Weights of a small transformer language model: no biases in attention or MLP.
MLP neurons of a small language model. Each row is named by its layer, matrix (gate and up: input weights; down: output weights) and neuron, and shows model dimensions 32-127. Each number is 128 + 32 x the weight over its row's rms, rounded and kept within 0 to 255. A neuron's up and down rows have the sign that makes its largest values positive.
After each neuron's rows, "fires on" lists the tokens most often at its 100 highest values on Wikipedia text that the model never trained on; "fires in" lists the words (lower case) most often at its 100 highest values on Wikipedia text that the model never trained on.

L2.gate282 [121  67 158 108 127 176 128 105 186 161 130 118 127 169 144 129 154 115 119  69 176 161  80 138 156 102 108 124 151 113 148 152 149 157 158  88 162 130  99 195  93 157  66 155 111 116 155 175 159 108 130 129 154 133  60 160  97 170 150 156 118 108 133 134 142 131 101  91 152 112 130 167 125 168 134 112  86 126 144 189 154  59 148 138  24 166 119  90  92 129 149 135 134  70 155 155]
L2.up282 [116  43 163 131 146 158 111  89 190 148 122 159 138 139 134 124 149 109  74  75 172 108 108 107 129  99 119 122 160 116 126 178 105 107 171  77 152 111  75 132 114 100  73 117  95  59 210  86 112 104 127 127 110 109  62 131 150 156 211 145  94 108 116 143 107 100  94 117 185  84 115 194 171 135 108 131 120 133 170 173 133  87 118 154  96 179 106  87 106 159 143 174 124  88 161 157]
L2.down282 [ 53  99 176 138 108 166 115  99 153 158 168 117 146 103 139 203 133 132 163  79 148 130  86 126 165 156  76 190 168 151 107 121  68 123 151 112  70 100 105 111  95 104  94 171 108  94 185 131 135  84  98 122 124 186 138 151 143 144 120 129 131 121 114 140 147 144 137 134 185 104  84 184 160 195  94 193  77 106 182 163 117  94 104 190 169 128  98 106 103 162 155 133 130 103 134 132]
fires on: " or"
fires in: "or", "original", "organization", "originally"

L2.gate215 [129 139 117 178  97 109 123 104  99 124 150 121 109  70  86 135 134 142 145 152  99 112 138 131 153 115 152 147 138  81  85 105  77  93 174 105 148 140 117 170  91 114 135 176 115 131 114  66 130 174 126 206 151 130 117  96  98 150 128 128  93 126  72 149  91 212 106 169 123  89 167 209 146 127 149 176 123 139 134 128 196  95 108 194 109  52  89 115  69 121  94  33 147 163 123 110]
L2.up215 [158 141 107  75 189  98  81 133 138 171  83 126 124 106 121 116 216 118 135 110 215  96 134 184 133 163 100  90 120 102  85 137 122  53 130 165 224 147  99 153  94 159 109 113 175 162 159 149 145  70  90  82 108 148  80 207  69 157 123 177 155  94 121  97 142 154  67  99 140 111 115 119 127 115 122 147 134 100 134  91 151 116 124 119 121 106 122 126 148 124 135 170 163 124 121 160]
L2.down215 [151  89 104 133 128 115 109 112 170 153  59 150  96 186 120 117 103  95 164 107 176 155 145 181 187 133 124  77 120 101  96 117 103  94 155 140 145 136 132 134 147  75 136 121  84 148  68 110 142 112 124 171 118 153 138 135 121 171  90 154 124 142  73 146 137  98  56  86 125 188 181  91 141 163 109 100 162 146 105  55 134  89 112 189 138 117 119 104 176 168 106 111  59 115 114 159]
fires on: " to", " in"
fires in: "to", "in"

L2.gate577 [157 166 171 166 206 173 100 129 118 168  79 103 166 136  66 161 117  98 138  57 152  74 103 101 124  96 128 164 169 157  72 124 178 119  37 123 142 163 106 130 116  89 116  76 128 109  98 110 141 137 105 102 119  95 161 147 157 151 149 103 150  89 147 109  40 112 114 127 152 122 121  99 144 128 156 163 138 125 152 130 202 117 112  88 141 101 139 135 135 132 116 132 172  84 147 149]
L2.up577 [181 150 140  85 127 112  79 129  91 222 166 116  85 145 139 143 156 130 138 140 148 121 111 109 134 153 123 197 141 164 139 157  71 134 196 158  54 126 154 112  73 113 187 136  81 140 126  95  94 151 139  93  97 112 141 141 117 150 117  98 126 180 142 167 124 132 166 157 104 121 102 104 145 111 124 131 107  81 117 110 158  92  87 122 137 163 148 166 108  96 127  70 133 115 131 145]
L2.down577 [167 147  54 108 144 107  89 168 131 184 158 112 109 148 117 195 181 107 159 182  95 141 120 160 154 168 145 145 149 120 128 110 155 140 143 154 134 176 115  20 152 174 147 159 108 119 116 141 136 185 134 144  48 161 159  90 147 146 115 100 159  99 161 168 137 126 144 140  91 131 111  70 119 119 136 103 150  28 123 125 166  94 102 157 117 189 105 158  94 134 129 139 142  80 191 145]
fires on: " her", " his"
fires in: "her", "his"

L3.gate191 [138 155 113 123 181 135 117 167 108  77  94  56  92 126 145 109 115  56 162  89 139 113 145  77 119 134 110 151 152 172 164  72 164 127  97 139 143 136 146 129 108  79 124  81 122 109 180 127 113 157 132  93 108  68 161 127 119 124 137  91 108  85 130 132 132 151  97  69 165  96  72  93 108 125 161 141 125 169 159 120 156 142 144  86  90  71 143 112 130  81 134 110 146  79 112 151]
L3.up191 [225 170 139 145 151 166 140 113 123 122 168 152 117 120 124  86 100 140 106 118 119 136  93 143 111 162 159 108 143 156  88 111 104  93 143 132  82 129  91  81 107 155 129 110 107 120  91  84 150 157 103 121 104 177 141 107 153  93 175  82 116 119 127 145  69 108 130 184  76 126 113  95 136  79 103 128 149  99 189 111 147  97 167 154 123 111 117 148 162 133 106  84 102 112 115 110]
L3.down191 [183  88 114 122 194 164  56 168 113 127 126  31 116 165 134 133  99 156  93 177 126 150 102 182 122 133 109 101 130 108 141 168 127 110 153 128 154 184 101  48 104  96 108 151 131 110 111 167  55 175 121 150 100 181 158 155 128 150 147 133 139 112 125  92  84 132 162 139 106 105  88  79 153 123 114 165 180 106 138 118  97 140 135 137 106 158 105 147  67 102  90 122 119 107 151 105]
fires on: " wh", " her", "t", "up", "ver"
fires in: "her", "while", "whose", "what", "white", "whom"

L2.gate628 [141 133 132 111 107 152 150 133  15 120 109 110 105  97 102 165 144 143 233 139  90 131  96 125  91  83 176 139 126 172 133  98 144 137  92 109 163 107  93 125 129 100 128 106 115 159 116 158  99  80  95 113 111 131 170  87 139 115 167  50  68  61 172  92 154 109 157 124  94 146 117 152  97 122  92 133  82 103 126 132 165 136  90 154 105 153 148 159 192  99  72 145 137 153 181 155]
L2.up628 [119 130 116 172  99 175 161 170  71  83 111 133  66 116 117 100 118 152 164  72  93 130 102 115 129 142 201 125 126 195 142 140 116 148 135 159 174  98 152 114 152 118 168 153  83 126  94  88  71  88 110  66 112 120 198  94 126  77 121 100  70 117 176 135 157 102  63 119  74 102  68  97 107 122  16 150 158  97 133  68  82  98 118 142 123 162 108 138 178 108  60  95  68  96 122 134]
L2.down628 [140  77  35 129 145 132 137 129 111 128 145 118  96 108  73  94 175 129 144  61 107 100 129 158 148 118 125 132 103 109 149  93 149 131  98 143 214  92 147 163 134 191 147  81 156 120 148 105  89 152 159 133 148  82 127 132 109 125 154 107  85 132 197 154 106 129 126 120 122 122 162  65 112  53  89 160  98 115 121  54  80 102 124 176 110 101  99 153 167 115 171 186 132 120 137 134]
fires on: "en", " was", "s", " a", " is"
fires in: "been", "was", "its", "a", "is"

L3.gate545 [104 119 141 189 133 168 164 107 146 253  69 126 100 133 112 122 106 102 102  63 117 144 157 129 187 125 119  88 120 152 138 149 124 160 202 108  82 143 186 102 123 138 131 224 153  82 119 143 119 103 155 109 180  66  47 145 104 128 161 117 146 141 114 121 119 130  80 113 147 151  98 138 139 124 115 139 168 167 176 175 145 129  96 178  15 139  66 146  85 110 151  94 137 116 190 188]
L3.up545 [130 114 139 188 138 160 121 124 145 242  91 170 121 110 122 115 112  66 116  89 105 162 149 130 154 165 122 159 139 162  99 150 100 135 146  97  85 108 170 106 152 120 144 155 140  94 126 149 116 114 148 120 150  60  34 136 132 103 182 144 129 173 148 156 161 116  74 111  96 121 109 122 169 157 135 136 188 115 219 201 149 129 129 199  72 134  96 131  85 100 173 111 125 132 194 194]
L3.down545 [ 89 116 110 144  92 157 152  90 168 160 128  81  88 141 154 146  76  87 168  88  96 170  85 144 126 171 142 137 144 138 186 113 149 160 174 144  65 130 119 135 131 130 100 136 101 108 148 159 132  77 122 142 154 149  77 165 154 105 208 174 124 173 117 112 133 176 125 135 134 117  61  99 167 155 101 187 198 137 188 133 153 144 118 193 111  92  59 152 112 119 150  45 124 143  99 176]
fires on: " St"
fires in: "state", "street", "st", "stadium", "stallone"

L2.gate540 [184  76 112 158 136 157 121  41 165 145  44 173  93 102 102 108 139  94 143 170 134  81 174 116 141 156 115 115 126 125  84  99  99  87 162 140 177 226 116 118 135 122 133 149 126 153 127 120  94 131 168 132 163 135 107 147 119 117 144 148 128 128 118 125 136 174 120 151 140  89 103 150 194 186 157 142 170  97  24 132 173 122 121  92  86 212  96 117 150 143 128 196 113 124 116 107]
L2.up540 [167  89 146 143 141 181  79  66 141 136  90 153 123  55 125 110 156 147 174 157 124 108 131 116 150 135 151 142  99 125  84 142 108 149 157 132 182 192 126  93 111 119 135 119 112 128  91  87  81 115 150  99 164 165 120 143  78  88 133 161 101 136 140 165 134 176  66 129 104  97 115 139 186 144 153 196 167  57  73 108 180  91 113  82 138 157 120 106 176 154 130 143 106 105 107 113]
L2.down540 [134  89 140 121 126 112 152 116 116 114 163 135 169 151 144 145 115 131 162  91 153 134 135 165 199 107  97 236 111  78 172  78 163 154 129 135 123 132 146 103 115 121 175  85 143 164 130 108 164 141 187 119 132 169 179 154 145 112 128 148 101 108 113 137 145 119   0  98 144  73 167 114 151 138 108 157   2 163 150 114 133  99 126 119 128  82 139 109 179 146 126 128 113 127 133 104]
fires on: " in", " with"
fires in: "in", "with"

L4.gate236 [169 142  76 185  85 163 114 107 173  84 137 137 117 148 126 142  98 147 150 173 114 136 190 118 125  99 155 155 103 141 153 163 161 167 147 154 117 148 197 138 191 116 136 131 171 124 205 189 197  84 124  93 131 191 153 140 132 111 115 163 113 170 124 123 145 117 163 144 118 112 138 102 100 152 114 115 170 104  90 155 162  60 118 118 125 160 119 160  61  98  71 206 103  70 127 104]
L4.up236 [118  78 135 110 117  42 123 109 188 124 123 102 119 151 231 159 128 150 154  98 163  91 170 138 126 127 168 165 110  92 136  86 125  65 155  93 152  96  49 111 115 129 128 122 159 156 122 169  92 120 124 121 123 157 133 145 178 138  93 165 128 105 126 142 161 153 167  90 128 138 124 102 128 102 147 167 125 141 116  89  85  90 132  95 129 148 154 178  72 165 131 167 202 155 213 109]
L4.down236 [154 147 150 101 142 119 104 103 117  87 168 104 195 116 133 100 150  65 151 102  77 126 146 108 129 125 207 167 126 153  90 130 104 187 151 102 112 123  97  80 154 160 112 150 161 101  78 153 131 164 118 119  97 123 161 180 184 130 163 113 116 116 132 173 107 171 103  93 165 155  92 145 109 117  92 126 201 145 113 106 116 122 148 107  45  94 117  98 158 100 123 127 193 161 136 128]
fires on: "ation", "ity", "op", "ace", "ain", "ack"
fires in: "station", "city", "race"

L2.gate208 [105 162 159 130 102 126 125  81 121  76  46 107 166 152  74 118  75 124 117  96 107 115 108 146 167 107  91 132 103 117 156 147 173 122 211 102  75 152 183 121 164 109 180 134 122 108 103 101 124 117 103 152 135  76 112 181 120  76 170 159 125 124 184  86 145 178 111 121 150 115  65 132 129 134 140 129 167 190 177 114 129 163 108 121 103 117 111 130  78 124 157  76 131 111 230 172]
L2.up208 [139 136 123 166 124 138 118 100 119  90  18 135 159 136 127 107  95 105  98 146  75 176  98 143 150 109  97 111 105 121 123 135 186 119 192  90  74 131 146 161 114  99 136 111  97  82 138  95 123 129  94 171 108  83 117 143 129  64 188 138 114 149 188 140 163 134  74  98 119  52  69  98 153  91 113 168 204 185 212 121 141 164 128 110 133 116 125 112  55 109 130 101  89 154 224 140]
L2.down208 [154 133 155 119  99 139 141 111 127 126  89  73 120 145 113 103  27  73 111 127  92 136 106  96 148  84 100 181 112  99 124  77 157  90  93  94  66 129 139 128 149 146 110 128  97 114 142 126 107 139 110 163 140 110 105 132 114 122 187 218 121 122  96 129 137 148 100 118 126 137 117  77 136 168 154 195 185 212 204 139 151 198 103 113  96  85 137 133 105 113 115 100  87 130 114 155]
fires on: " St"
fires in: "state", "street", "st", "stadium"

L2.gate518 [152 134 127 117 125 136 141  89  69  98 143  89 169 153 117 118 167 118 142 114 139 140 165 105 142  78 132  75 144 146 108  89  87  75 137  99 128 122 115 169  80 148 121 117 107 161 148 109 207 169 153 142  94 112  98 149 161  93 102 170  72  63 128  87 119 109  85  97 150 128 149 139 136 167 149 155 147 148  97 151 151 161 100 161  49 162 145 117 120 172 166 141  75 162 189 108]
L2.up518 [136 124 144 105 125 166 145 103 166 208 100 151  85 142 124 101 127 170  96 156 145  92 205 163 169 140 135 155  97  69  84  91  52 108  83 144 131 139 105 164  78 161 113 148 120 163 114 140 129 109  99 161 147 197  59  95 162 126  83 180 175 129 111  41 114 113 155  95 117 161 105 173 150 113 141 128 121  79 111 156 188  80  99 114  96 155 158  94 135 130 140 107 140 183 115 130]
L2.down518 [148 157 158 145 117 131 117  83 153 150  74 167  70 101 101 113 117 155 149 150 122 130 107 128 172 155 130 119 132 117 168 118  86 132 131 143 128 136 113 159 179 133 113  99  99 128 156 143 119  87  44 198 147 189 112 152 131 120 153  71 174 155 110 124 123  90 146 123 188 139 171 151 122 113  67 143 159  98 155 138 174 113 115 111 145 167 143 168 141 134 177  97 169 161 104 156]
fires on: " the", " is", "The", " are"
fires in: "the", "is", "are"

L2.gate185 [ 87 134 117 137 123  89 147 130  95  58 168 154 199 109 130 101 103 112  93 128 168 125  71 105 118 138 157 146 128  76 117  91 142  72  68 147 122 140 105  86  85 157  93 128 186 177 118  90 180 107 174 135 135 122 152  99 141 140  82 113 111 116 154 188 142 137 132 145 115 141 160 165 158 132  90 169 160  96 167 112 150 151 110 127 111 124  57 141 147 156 161 157 141  94 194  74]
L2.up185 [ 97 123 108 119 123 115 114 102 130  87 187 129 112  94 130 145 124 174 104 103 174 103 120  99 107  95 152  88 108  72 116 154 130 112 139  86  98 123  96 151 132 137  98 139 135  46 110 131 192 123  87 134 175 124 144 119 167  96 138 179 211  78 187  98 146  77 195 109  95  92 146 131 186 124 121 189  94 124 133 155 155 169 119 151  82 195 142 115  64 123 121 111  81 152 115 121]
L2.down185 [ 84 128 167 120 112 110  93 126 136 147 132 129 123  80 126 111 104 103 139  94 120 152  81 143 141 138  93 126  79  80 113 172  66 148 136 105 145 110 135  70 143 102  77 125 109  93 180  84 100 179 117 127 177 125 114 120 128 122 139 134 164 153 158 133 141 101 168 125 139 118 191 161 188 129  93 141  84 101 113 119 143 145  86 182 134 164 154 119 126 140  80 118 120 124 105 159]
fires on: " or", "ra"
fires in: "or", "original", "originally"

L4.gate198 [136 118  97 136 161 170  73 164  82 150 153 101 133  74 108 113  95 138  98 111 119 116 140  83 112 138 126 182 101 112 125  72 157 110  71 143 130 128 123 138 105 118 159 133  80 115  60 130 176 131 182  95 153 159 121 101 102 141 170 133 103  98 170 173 162 113  37 104 117 104 133  85 158 142 146 102 126  91 124 185  98  74 149  96 141 106 120 119 155 107 126 106 162  63 129  75]
L4.up198 [159 153 158  62 142 156  52 100  79 165 177  62 149  90  70 142 166 161 145  89 124 109 156 125 126 142 185 174 128 109 110 148 140 116 116 140 152 204 118 168 102 139 125 127 112 156  99 133 111 147 144  73 125 110  88 152 106 131 138 124  79  91 110 179  95 151 124 157 106 163 129 105 132 159 155 115 139  83 132 169  81  64 106 102 117 159 163 129 122  75 120  40 154 120 140 103]
L4.down198 [133 141 185 109 162 161  90 148  87 129 123  94 136 106 165 234 114 156 146 136 130 130  79 109 144 134  96 160 101 155 131  76 170 175 119 138 109  82 160  74 141 159 183 151 132  88 132  85 109 142 107 147 105 199 191 138  95 169 136 100 151  74 151 145  72 117 122 152  84 177  42  79 101 116 186 174 151  79  85 179 146 144  65 175 122 144 146 175 112 122 138 146  87 107 128 103]
fires on: " her", " his", "her", "im"
fires in: "her", "his", "another", "him"

L6.gate637 [ 63  90  74 169 145 121 154 178 149 190 137 108 128 137 108 123  92 142  49 119 186  94 116 128 150 127 146  74 151 139 111 161  80 117 107 200 204  51 107 157  93 141 132 151 102 101 150 143 108  78 113 131  91 198  69 183 159 103 106  85  71  90 137  90  92  73 128 186 151 138 140 154 137  74 105 142 115 132 153 111 170 130 150  98  86 121 107 105 106 115 138  99 142 157 131 119]
L6.up637 [132  79 110 118 103 114 138  76 140  88 155 218 123 179 106 206 106 131 101 141  83 116  94 116 118 144 156 107 195 189 120  77  99 115 131 177 117 132 141 181 100 123 112 128 148 149 196  91 102 130 144 154 167 110  60  96 149 176 141 134  78 104 106  98 193 193 173 115 148  96 168  91  89 147 186  94  95 125 180 126 116 119 175 149  82 132  88 107 102  98 100 158 125 111 116 119]
L6.down637 [147 159 113 195 115 130 155 108 102 114 146 137 111 152 105  70  77 136 148  96  94  66 125 134 167 123 137 136 147 176 222 188 166  94 132 123 131 184 173 155  92 178  99 132 142 135 101 132  97 106 115 144 190 110 162 117  78  74 141 126 161 171  90 200 123 139 120 127 106 103 119 151 106 144 130 207 191 117 142 149 169 113 150 135 155 102 150 152 160 155 102 166 112 184 100 102]
fires on: " St", "eb", "ru", "or"
fires in: "february", "states"

L2.gate97 [114 166 163 131 137 142 192 196 115 196  84  86  66 170  83 130 170 175 170  95 139 103  93 170  99 109 169  83 134 165 146 131  91 164 127 100 142 168 170 152 108  55 116 106 111  58 106 150  95  78 107 134 131 147 158 131 112 173 134 122 127 129 101 132 182 159 124 133  70 191 125 133  75 135 106 126  75 163 169  62  98 112  95 130 101 126 242 163 170  44 151 130 158 126 149 127]
L2.up97 [143 197 139 150 121 184  87 171 110 148 108  90  75 167 108 130 151 154 124 123  85 120 135 169 112  93 150  98 168 172 122 165 186 117 138 125  89 125 121 146 157  60 140 119 138 168 140 148 148  62 147 153 146 115 191 173 107 159 101 164  36 175 108 107 102 120  73 157 120 168 140 122  74 120  75 113 113 118 133 160 110  92  98 115  96 112 135 135 118 101  86 126 133 123 127 165]
L2.down97 [167 149 139 110 134 124  86 146 140  90  90 147 141  87 136  69 138 179 156 123 111 123 168 121 168 147 136 111  83 125  86  35 102 109 159 137 140 143  99 182 137 145 190 102 142 132 119 122   0 168  94 139  80 150 172 116  78 156 141 152  93 130 163 179 125  87 102 154 187 160 115 152 106 179 149 162  46 134 131  95  94 100 147 148 147  83 149 124 118 152 184 152  95 138 116 109]
fires on: " was", "en", " were"
fires in: "was", "been", "were"

L3.gate310 [ 68 135 111 194 139 134  72 122 125 138 116 146 168  87 141 138 179 145  67  69  95 161 128 155 143 126  97 116 128 121  94 170 112  84 133 142 100 121 150 157 141 108 153 148 156  79 105 138 148 157  88  94  89  93 108 121 143 159 146 185 175 122 160 142 111 161 112 118 160 103 162 141 115 158 111 153  99 110 177 158 164 128 153 127 131 142 148 163 126 120 159 158 116 170 145 140]
L3.up310 [ 70 143 100 169 153  99 152 166 119 162 139 142 134  97 149 147 192 143 121  90 140 210 150 135 106 132 101  82 164 107 115  95 158  65 139  76 121 149 119 174 128 119 165 180 139  76  40 157 133 116  72 149 156 114 118  62 133 164 136 174 152  97 193 116 105 181  73 123 148 155 155 120 120 121  65 119 112 105 127 158 181  80 123 143  56 144 134 209 100 112 172 136 151 169 159 136]
L3.down310 [132 165 127 165  95 128 174 134 120  23 116 124 176 198 131 126 137 110  73 110 221 109 129 160  50  92 157 163 151 153 148 107 103 171 104 124  92 161 175 147 118 109 144 115 153 125 123 140  45 116 113 110 153 154 100 139 181 181 144  71 121 149 134 149 115 129  89 128 116 178 153 112  76 107  91 190 102 110 119 151 171 109  83 119 152 151 124 114  72 173 203 121  75 129 102 137]
fires on: "1"
fires in: "1", "19", "1996", "100", "1997", "1r"

L4.gate525 [132 115 120 106 127 108  71 151 118 105 106 148 163 162 109 159 140 146 126 139 159 121 109  95  73 115 100 119 121 113 141  91 163 104 108  85 109 136 101  93 102 149 171 137 148 118 102 171 135 111 140 114 116  63 114 148  33 101  89 120 107  52 111 130 139  94 103 126 161  67 105 141 130  91 113 140  78 179 136  52 198 151 166 151 167 118 192 147 123 150 182 144 137 184 180  95]
L4.up525 [134 100 105 111 132 125 123 106 104 125 163 193 166 114 114 140 154 121 115 151 106 124 151 128  98 119 117  87  99 126  89  71 123 102 138 115  76 112 195 114  97 140 205 140 172  97  32 121 180 135 140 177 120  82 157 135 158 116 143 134 103 146 146 178 156 130 123 181 189  98 168 108 120 162  87 158 139 133 155 142 120 155 110 131 135  87 140 168  87 109 228 129 158 157 159  86]
L4.down525 [144  92 124 149  99 109 122  70 131 114  97 142 163 212 107 154 127 131  94 123 126 152  93 139  44 163 102 120  87 201 106  79  90  96 130 117  92  95 190  88 118  62 150  90 200 109  77 206 122 124 131 126 118  96  85 122 155 138 146 116 164 122 166 137 193 166 115  98 190 113 116 166 114 137  90 209 119 139 126 133 126 148  98 153 133 103 128  93  73 103 149  90 102 164 175 152]
fires on: "1", "0", "10"
fires in: "1", "0", "10", "19", "100"

L6.gate426 [138 150 186 116 134 162 151 127 103  92 110 135 159 143 109 145 144 122 115 119 118 154 124 148 142 116 110 161  41 153 151 147 147  73 161 161 127 130 195 101 209 120 149 108 156 101 147 152 127  89 169 167 116  73 133  63 209 116 170 189  94 208 215 107 101 158 141 157 173 142 127 155 122 100 101 107 117 133 137  81 133 149 148 166 116 130 142  93 140 157 137 141 104  74 114 196]
L6.up426 [138 114 139 239 167 129 109 169 152 151 111 169 147 123 116 148 160 140 136 120 130 169 141 126 132 130  74  94 142 111 167  69 146 115 164 162 110  78 167 136  82 115 136 164 120 126 129 118 183 148 143 161 146 131 183 135 141 151 152 140 146 128 105 149 116 101 146  58 151  37 134  92 154 108 133  69 111 147 126 154 110 128 115 105 125  83 135 119 121 123 116 125 150 128  90 154]
L6.down426 [105 218 110  94  76 158 107  55  84 129 132 131 103 105 104 179 132  25 131 117 173 116 109 168 167 159  84 160 140 104  85 117 145 143 113 173 132 220 107 164 131 151 138 114  99 106  72  93  45 120 135 140  72 122 175 159 110 102 110 111  95 142 143 155 162  64 193  92  94 116 105 175  95 145 117 145 121  23 128  94 128 155 124 143 124 124 104 109 155 131  92 141 131 122 123 203]
fires on: "ore", "ear", "ain", "os", "s", "d"
fires in: "score", "remain", "remained", "remains", "appearances", "kingdom"

L3.gate430 [ 93 121 137 129 132 128 103  47 115 116 146 145 126  83 147  64 119 118 168 148 105 130  80 149 114 172 130 131 179 117 128 144  87 159 137 126  77 147 138 124 118 116 114 118  88 166 163  98 137 168 111  94 151 116 123 144 143  83 106 131 117 131 139  89 154 120 143 112 133 157 140 149 165 202 105 178  48  74 102 150 122 121 120 101 104 219 140 164 101 115 153 140 126 125 195 112]
L3.up430 [113  44 155 126 161 153 100 127 125 105 104 172 116  95 136  63 159  92 136 132 163  43  82 147 101 114 144  93 121 128  44 130 154 139  64 102 132  86  85 120 108 110 114 106  97  95 143 167 140 178 141 114 151  61 130 141  55  56 121  91 114 102 129  52 201 137 147  89 195 109 108 111 169 176  93 136  99  82 124 162 129 128 192 130 104 135 100 119 120 172 155 172 154 145 129 127]
L3.down430 [ 94  56 200 132 158 159 155  86 113 119 137 154 161 103 128 130 126 156 124  68 169  78 106 139 132 142  91 123 161 124 125 146 119 125 102  81  68 109  83 115  70 125  83 152 135  98 165 150 106 144 121 114 189 124 116  79 102 134 144  92 109  98 115 142 179 128 183 118 167 157  93 147 162 168  55 118 112 133 137 150 149 114 110 146 134 125 106 132 110 175 132 148 134  85 123 144]
fires on: " or", " and"
fires in: "or", "and", "original", "organization", "originally"

L2.gate503 [148 156 125 138 126 132  53 136 154 104 126 122 174 125  88  89 156  94 132  70 124 129 137 132 157 116 120 148  90  65 114 147 119 138 119 155 113 129 110 123 146 101 176  86  88 174 101 178 145 150 212  90 151 156 126 180 162 142 144  93 165 138  94 171  82  74 154 102 162  96 125 144 114 163 153 171 124 119 172  86 129 120 126 164 152 120 113 131 116 115 148 164  99  85 162 100]
L2.up503 [148 134 114 138 135 206 140 171 146 126 149 180 113 114  86 104 157 103 123  82  84  87 134 143  99 133 129 197 130  90  81 118 128 116 159 110 125 133 112 125 135  64 161 122  82 175 105 155 155 128 178 121 155 107 160 207 152 104 159 119 136 186 150 150  96  89 138 109 147  60 104 144  90 140 136 145 104  70 100 130 111  93 110 135 124 136  75 118 126 137  82 109 122 146 151 117]
L2.down503 [101 147 123 140 183 221 200 154 136 128 139 142 151 152 133 148 131  80 130  67  81  99 171  98 108 152 104 176 126 116 109 118 144 123 168 171 116 138 121 123 109 122 138 119 102 132  71 154 148 135 114 132 102  86 163 181 112 118 141  82 165 145 175 117 132 190 101 105  96 124 112 119 141 119 139 120 149  78 125 152 112 111 129  71 116 116 113 165 141 195  85  71 128 122  98  94]
fires on: " his"
fires in: "his"

L6.gate25 [157 105 106 101 149  94 116 133 122 100 120 157 102  90 143 195 136 139  60 111 169  24 112 103 121  98 126 118 149 142  93 187 185  82 178 189 112 181  98 101 164 115 101  73 154 123 169 144 132 128 154 103 171 187 120 116 198 116 166  82 119 154 142 104 118 141 133 163 121 121 156 105  65 141  98 152 101 140 121 124 134 133 147 128 156 146 133  98 164 111 117 149 150 125 131  96]
L6.up25 [150 165 134 181 129 118 162 184 139 105 131 145 144 149 116  96 133 121 113 116  92  39  93 107 152 127 121 176 146 132 131 130 152 149  49 167 138 119  83 123 130 158 191 131  91 127 119 101  82 132  85 111 142 203 103 116 105 116 114 169 127 141 114 154 150 118 161 206 122 116 127  95  97 162 161  80 104  98 128 132 102  71 143 127 138 141 148 193  63  77 140 180  87 121 140 172]
L6.down25 [155 141 208 160 108 181 138 127 103 134 153 132 184 113 159 122 131  86 178 158 164  98 123 168  84 103 196  85 183 133 139  80  98 108 162 116 177 153 164 139  88 134 126 155 121 180 131 108 136 114 145  73  82  62 133 192 121  67  92 156 117 124 111  59 109 159 124 128 105 153 138 127  57 107 107 104 154  71 158 134  71  86 112 147 149 131  21 132  94 113  89 137  89 130  70  45]
fires on: "ing", "n", "er", "ory", "ide"
fires in: "during", "own", "history", "murder", "her", "wide"

L2.gate145 [175 122 130 135  81 112 116  84 120 164 149  92 160 107 105  92 124 165  90 164 152 145 106 168  71 127 105 104  84 121  92 142  75 156 190 125 173 200 125  91  96 140 170  88 139 165  77  68 145 116 119 125 145 145 173 160 115 102 134 137 105  89 115 140 112 151 145 143 101 101  63 143 135 137 148 150 146  73 107 129 154 124 131 129 133  83  88 138 102  65 131 137  93 146 126 124]
L2.up145 [229 151 110 150 112 132 140  90 141 200  90 119 159 162 109  75 115 150  69 145 153 152 118 173 100 191 109 127  88 133 110 123  94 123 140 137 166 182 150  98  69 147 140  90 134 148  91 101 107 117 123 149 147 136 145 158 120 112 132 136 108 105 190 111 132 140 120 129 117 122  77 134 118 148 136 153 116  67 124 121 200 113 137 165 122 106 117  92 105  73 132 146  93 135 135 144]
L2.down145 [167 171  99 107 116 131 153 131 115 130  99  83 125 204 167  94 114 145 196 167 158 121 132 160 143 160 146 170  86 144 141 169  98 125 138 124  86  86 143  68 113 105 154 124 103 155 109 145 149  89 142 132 163 128 163 169 169  80 128 116 105 134 123  55 123 131  73  34 110 102 111 141 129  92  95 150  89  71 136 150 149  82 113 128 122 114 104  71 171 124 164 129 184 145 144 108]
fires on: " in", " pro", " cl"
fires in: "in", "club"